From a checkpoint of a small transformer trained on Wikipedia.
Size: 20 layers, width 320, MLP 1280 squared ReLU, 33.4M parameters.
Architecture: rotary positions, no biases in attention or MLP.
Training: a variant of Muon for these matrices, 6597 steps.
MLP neurons of a small language model. Each row is named by its layer, matrix (down: output weights) and neuron, and shows model dimensions 32-223. Each number is 500 + 50 x the weight over its row's rms, rounded and kept within 0 to 999. Numbers have three digits each.
After each neuron's rows, "fires before" lists the tokens most often just after its 100 highest values on Wikipedia text that the model never trained on. A number after a token or word is its count.

L16.down834:489474535531635473517517439501509593572448503515495501440377495556543431406506450625576489496401504453522485569590442480670504577503507507552535406496537512542502461472448476475464606433506481525407481541479490415483478452467508539573492494500369433579455546494464579412498529474473438512470521497576562520484448417521519468446466517485463454551515483467509442519512509410504593494492515479521532381503506502590543427514532501511538550555446408555472516544470506497508536522460433432571507533448577534467531471506581453512512452466495530501480527444564487463398468446567418519
fires before: "." 23, "," 18, " to" 10, " in" 9, " for" 6, " and" 5

L8.down1144:466454463519572536495535520493528506560454450370600436549530569487493504539424509405441501495573545489511462517574520582501533464471447535604486632547468509494517539520538552460412418467453529510517551436530514446460505541503312442515432489500403505518542513556529529573433383552531485495551557613484577536467470390435466477547534503439472490482411485417589461576536595555606463445513506515421442487492491553453458535501544563501484505489517414512494518490439570603386505481539492509487493572496473483485429458479510500504558512478516445515540551458473550491441517412471574509
fires before: "\n" 83, "-" 8, "|" 5

L16.down800:497576411503508523503488538557580477620384472450510524436506514534418460546541454422511613534535517497505630493519492560473438449485518492524458390546529481547375393464520462489515470518468533582499533487531452393551527442438462555527462559537560474497566578482471523476440582497466470516541507586548503548474595420607428494553514446496479468423437505555509501543497427423513571448608509533444584437462496536500467485407492437496565457520582560480463592466504525449452514493475530505477471552524450481449533453477402514518543413492498516533443454467534484505429531497543551503
fires before: "," 52, " and" 4, " III" 4

L8.down1142:505417544510514545555397429474460487571457514470470501504533504496499546559548498520519489462529509503494576568443444471436519392475557552579503532490447481474561493471553578512561451495558478543486455617497499500486447464523446399604445577446453461533449481551568565623425589455583473513520499400523501499488499436479520580465551508569500542525602391469536489399504553519542462436484560411360506460542453487487457442582501496498551528470429497509464586469427590517552533453579531511512493565549454460569511512555486591404524452485542512542553489524537462490525612453518604520
fires before: " |" 42, " medal" 7, "uca" 5, "," 5

L8.down1051:493529436499479449506525559554501516545520459427451575489569611506496483467566575543509479469467535410417592567490493506348491543523524492488474501496417478537441557469496508516458518552505465495442538564531549512572376561575516424528500463568471503501555488504400475561482564484503384397546481433431496461499510576538533510544457482456562476522391551570508489569487486507591448469519459442485553436509552635586473463486517399628545495474531444488497496487463465487370470452469527424489554496523482479481475494494473448504397648483535471479412512467336471391492538542434487391
fires before: "\n" 52, "The" 10, "-" 4

L7.down350:488497569550558464627463514503424517477459481472458429453468549557615508543527480474475522558538551555553480448438477504548392520559558369449491463465429554502333471566552504528499424531457516427466607574478508419495506500456421429545596424469461439504552559651434527488531561475549501386487453458424480524446510506487525472536440348502550510467497472537517495458391492476506573442517501549501477458478468494533525531521514492486389497492432468565482529481512523567547526481441478541532511480579492457540536569536478531570594532571651405513461424495370451521564438523467405417
fires before: "," 41, "." 31, " and" 11, " the" 4

L9.down766:488546533513477498521467461593526476563468506523439417539538535579431488414394532476530468500471531496479503458430558464559474594550568542546498567484500531496480503408443451472471616532455452351452452513464537453457430482548409532476540499481444438493524543487497426465562559530484483524447525554493469472510591529526493533464578476591554536415465468480564459547516572531475525485418535504512488554532387462471440546524584525564557522517556568460504551573400472549459558560468460530473463512437536509476577539488495518477504523478445566490421554399496538488434537565539515476
fires before: " the" 61, " its" 4

L9.down628:509553549529594582499474501520550507476473342458487407492569502533545551410485460519480561599542488543474471452440452532537519493410533479504506535460497542448406518517485535570483417462583463489552588485478419460481566436508317551510423551513393547519459409541431527537382494503461510503564471444455494522571432517500432537453521480502532576526529507589481459501473453543515477460460481552567605472506474554561505493528498586538473494473501483554488552535541465456555517536464544554541470451520486489490484515522429527400532520471551568588521539447569506451537481614447464502
fires before: "," 44, "." 19, "–" 7, ":" 5, " and" 4

L16.down519:511440506429501440508461422455554543499522393455497463498445493613539580449528594511458459562514473536438517515521526507555509432530540488494598513472488429450506528492465549484504508565536487575524486551480442434534559485442501461557543543591588503491455533504498525432507457596510418521583573499431470543443553487430386443448560578563552574567450517462480561583504541535542521534535436479551382471481477457417450521533469519469539587496496419392528570503405552526460522494465581486517453521493404460494453494541553567504522494549417571586528555491487542493509524510453442419
fires before: " |" 52, " 1" 27

L9.down1222:549525453558490514486547599411530555491451535517432562536521536579510586533520470454502535476434469547401403509556489526439512490560426535512526546476454473487626565417538484462452548586477383483558479538489507520456473492567530533496496470523516513510544432516494576512408585504477490477461454439450513542551455482473525484505507475480453546490481563444493537443484513505511512484540512487545565597541495479373519573580465455494488500436551453515497506556545509606559526519429446481436479558486611557533538492498457545493469564482530452414496531502446511563524397457463468528
fires before: " the" 30, "th" 11, " a" 5, "s" 4

L8.down291:606531498522487527416498424322450533427471522490528488556463415528462459519494469501530492540409486498454369468427475404496578496517476454488539462608474430491506514516524483641454514465526527451497580489402512523480602493522473551487572542520465465526460437478491455405507503494506524568547440547457501504524518526458513476463452496519538548479463571532510560450541485604510500545562559590481444453517464448499475514525606412510503573555479576461507543453509494523549436400523555498443520605467421608481398516496424581479445530527455573376529484522565512520541522493523526516
fires before: "\n" 81

L16.down501:528556503492516443452542497553437489558467460543527454546448496502521450502489574474563471470504441472542518476502524500599424469626488573542488603550476497465483463453447492474536623484380460531442507552497588455475552465379538493605503505551504519561415587492445493427508462482410518527413556395480576504383477426599440440516464520458520453462486489497488387483481493423463556564563478513477444523460533436482504469476480510490623433510542489486552488461578528512416474539490498555580504563427440506455480492559510528393504428485473461589508472494489516476508616452455475465
fires before: ":" 38, "\n" 14, ";" 11, " (" 6

L9.down873:526528562451411522474586537476473428430473482480607511504484509531542416506513470416425388567384559436527478497489464613499487496451545531563505453480573426434472479498510575589431506476530557562450489464595444494475464503533508471549528435535419515479445534544506541522525441471456513481555489481594545522430503492449524440528440422513515438556492560555532507494471515564482476459439444487532542512543570430561480522515564580547506440438520542562552555458441570630494530522390511565493476513517524568489572574493439531503554565498414487449423481467560478486416510585504475542
fires before: "." 26, "," 25, " of" 5, " was" 4

L9.down1148:529454577465547567444502521482487503477546470496508486477605542606450461494389518502435498467466540485484482554467443553435443539467519558469505481501538490515609524473408460519531494502471408480540507517445528468451428490477462427530502587515497484439447570405530519632419572471442533456536508577473553488425497449471528526557560453556472455483478555505600459626551494530597524433440563529464454420467497475528382450541564529527492516592513492495495510415449402513445379357484430473456443512499516395569496449417630576528423550518482482544469485536473563501508503515450613439
fires before: "-" 45, "." 10, "\n" 10, "|" 7

L8.down610:531541486503436550481449553441517490512622544497541365483558510474454512548449539465489546494483458418498493501511416576491598511451509525485596510485448500589448557448555475554412488465530454523481439421449457604545460435492441459532452548437467540444449434479488503554485374487525556548453514476563559456407473440567470503475551496547512508511510410536565431536531615557465532407559492455542485514424581539511461461507448572442554481558398498544523539573458575505473470447460467534412518425452561465541437434499524522573591539492535495439549542517458552503420465527421467505
fires before: "1" 12, "2" 11, "8" 10, "0" 10, "3" 9, "6" 8

L16.down366:487553582515526561446477535470481535472462507440542511449544515521571497476525558510501446466501515488498521471498527539353491412609551567549504487536499471439526517509483652549497657515526553520426488518497509512512473475450548425440525548520580439468496485418435473501515481451469530485516567438431465457451396451539541498568579512385517549472449482471507467529460514472478477444491516484458498561435437524544527429603381557496473504537394551576570481462527538556505489483472439569498542552488496517527436598482458483494420370386531542479496533477546513532583446471449574458
fires before: "\n" 69, "," 7, "i" 6

L16.down372:508486535494526571550543580439469522496499518381482474474482574533444509472553531477426598563477503481484486436484330460729487500551421547501472395536488499517427470469510575443500591564544513552486391502440481567468434456534494538579485558599517562548525551471534518485417518443473483505430492487517568477485458510508496445467549509511511421542547435464518429576495497426427517437502518500575547565513538535513487480431482518523519455559545529520434513462558504466564506515471515533537492468434438505443486614536457469447499423462494454448459518432577518473413563496534483498
fires before: "." 32, "," 23, " and" 9, " in" 6, " (" 4

L16.down58:505509547555483559432475507514506577554534607387514417540423605496466481451445550551531526572538485477407534492498528485437494476535460535503496390516529487440596542437525450417464587518516601451520520545472438491533536514487496531506491513478371522457471479491505479506566455500525478509501525442539602559483598500518439504468513471483517503488497485414530519610551526570497431542472539463492611481335548441480454495554453578639499471463454488524509492417526490531575534570612454457539551512534451547509541572459425532463488521529486494530540506502560530538395536582423577485
fires before: " by" 23, " in" 18, "." 8, " on" 6, "," 5, " as" 5

L16.down978:500559473389422482585542576447471520552565501541510523539558480446448473445533528476511515476504480491525518557463509432418566574489522530469499502422559583568478561512453488460484534461449460494494420475486521556562513536476529445508473565498418503524456546431504510452487508500563450556502555482467484543456455503474533540473511495542578414551550478487474568507433451371568492435574449466559506527570512519440447618490419537481491477512441554491459399413592477552481438508536498409401467454556520516523518486455411564518500558554537490540493508457470610513453433545510483537
fires before: "7" 15, "3" 14, "1" 11, "0" 10, "2" 10, "6" 9

L8.down541:472545483551539504519575493488538429510511472472460433459522497585527470559534521566508492550409532543443492531538512424523530551495501534471567472477617524510386459561512573457403498545513638520538494465529492454484511515532490473514501393497433488527438554608574451504408503475497517494522479529476511514610468561446501542521509501413488486476403433566494500450471486538559450521499440501536506525513442463514512523540554562492467466543452475531505561478559538506566534513390465446478487486418430416468504561529430550478491511519416505462543528535441508561592587540463457542
fires before: "," 32, "." 19, " and" 6, " the" 4

L16.down11:502526496454483548540477545481440488611468436539410627535412500548486381607462494481493496496542505483522582577528501497476463424515514500510487488461545533488538464516519456493482505564558491429544445451470547483578520478548576434463574490516471497510504534522454436536570475515498560471487470420471423445584512544491477479417548463477481582515539504552597440504537588576585460613505434586554464544476441473461524560506528509549519581514568395480521484466473487548508495464551470504556444523428535566496457482423435477516531542468500494506459483617511517501416477499503544537
fires before: "," 25, "." 20, " in" 7, " the" 7

L6.down519:537533432495518475540460485407556480572469484401521513471442483499490532507475530555514482513488507430454543514531529422525520463547473513520501476484498566429513525360441478425508476491502524571442569601423511526491417420542484440460448601517399536696474591431522513520474509606538469533582530480489506470489549467464512525491515523549489454477462482417519458494468443490542498526520510492500406486493449485476422555529468514567425562544586427516396483513505605517647561562445488532504503480573466424573490446427403538409551529506453508516509610551456514505462539488487435471
fires before: " |" 61, "." 18

L16.down1048:440430452563411502466399521518467425460470450501538568441516555459459439471499471574511537556490526521527540534465546530536510502473583489487390411395541479522544515484474442650454421481544561539562504458503563540430551539551480455561437495527554539581527525523393512426510451501510599488560532490465389534501568412435534471515541492573522473461554528522575542422622540475454548535478506511450602503456456459466466487525522480504430561461459458498547465517471526445409593479467473529430485478567520493471416413524472428595535411517584522434500587535561468484495504599500609497
fires before: " to" 43, "," 6, " with" 5, " of" 4, "E" 4

L9.down297:521550540533487587548499544524541478645501514491533528531543505558476574525528512437474522540558513573455523510505559534652563569531469538481522509490527458593535467388573411339511403463424485501461444422448583485519539394543510473374560437570516505524600541430534441569457554558550584516449478536511481471564493510551569500441547536491445438496449496436516424466554482538503496521494463438398539484571502498479466573511514527540507536486537436482526453505479551527556556466601363498456482606459582448590475555518462498500468524483507556518446522463463519519517589551502491488
fires before: " the" 49, " a" 5

L16.down916:474472481547501529566529480442504479468591528464503546482449561500515340504449467492469532564508537481531562498481465474686574587519447541542525525457533566466533502413511541490474530483574444481482604488497590402503502512526472517419446471492425480403535472461426521495444502466573516520527458487539516505567533522587544525563499440589537552501527469564553600501595534560512522590484510518465513459546415503490480441544564416513440486534501477425478421473369536534495527513477435530472533554488500525495517517478476414450489481487447559497524500468485541482515461471531450481
fires before: "," 68, " to" 7

L2.down131:528503522430518568463501531422489560562477391381539415579464535569492513484510473460451622557422545466614530421539440506507497571503492511434465506485485564552445535539531535475367447358496432460503557471441521447413510476540463502509491473573456566465560463512370574442428488508469480515454452395541568552488568553472466495518569512451499510570546525497506425616481481580533476511484501494603557522514526538508470493480466570500383577554447501531510432431534508475470478525415463521472597505569455558496492538543534429558486562641528542471495508557527527566510496471514533475
fires before: "," 24, "." 15, "s" 11, " and" 7, ")" 6, "–" 4

L8.down1:438478462543521423526490421438413529406477457533552512405544572509532521525466466467516524504480393463439404471509498570560537532532476440493610470502511508453546514516493482552492527500458426527509500520537483605535592528416516481506443438472487534450528445450502534465427440548522533574534577482407560562452418475453535461542464524523490467459545533515582405574430502541440471533483509556427453406449467563557432605523474418546483540536442491556558530488501503539622539595552478490549521584600482563529433473575432606431448514424533530457596433525549492536484530498529510417
fires before: "\n" 100

L7.down868:472556448528476591572519496517550489488560415577605602487468536551477471528535426561542545485537421498479452566501505463612464440491489433431469514456398497527522439491476443500417532516494545512474476562467517585583464548480477423515519504397458507601529461464528439483482585486561542429570647520502434430534536513555465494504467517560446548416407429470587483452446435500472514470553562471424548392589473512495578425471435410479393435521547430537519503497611458456481569561485514575493503558517516515536551525454532459413547524547472466572449528426505430482497565391490504484
fires before: " of" 21, " J" 12, " David" 9, " Mas" 7, "." 5, " Jiang" 4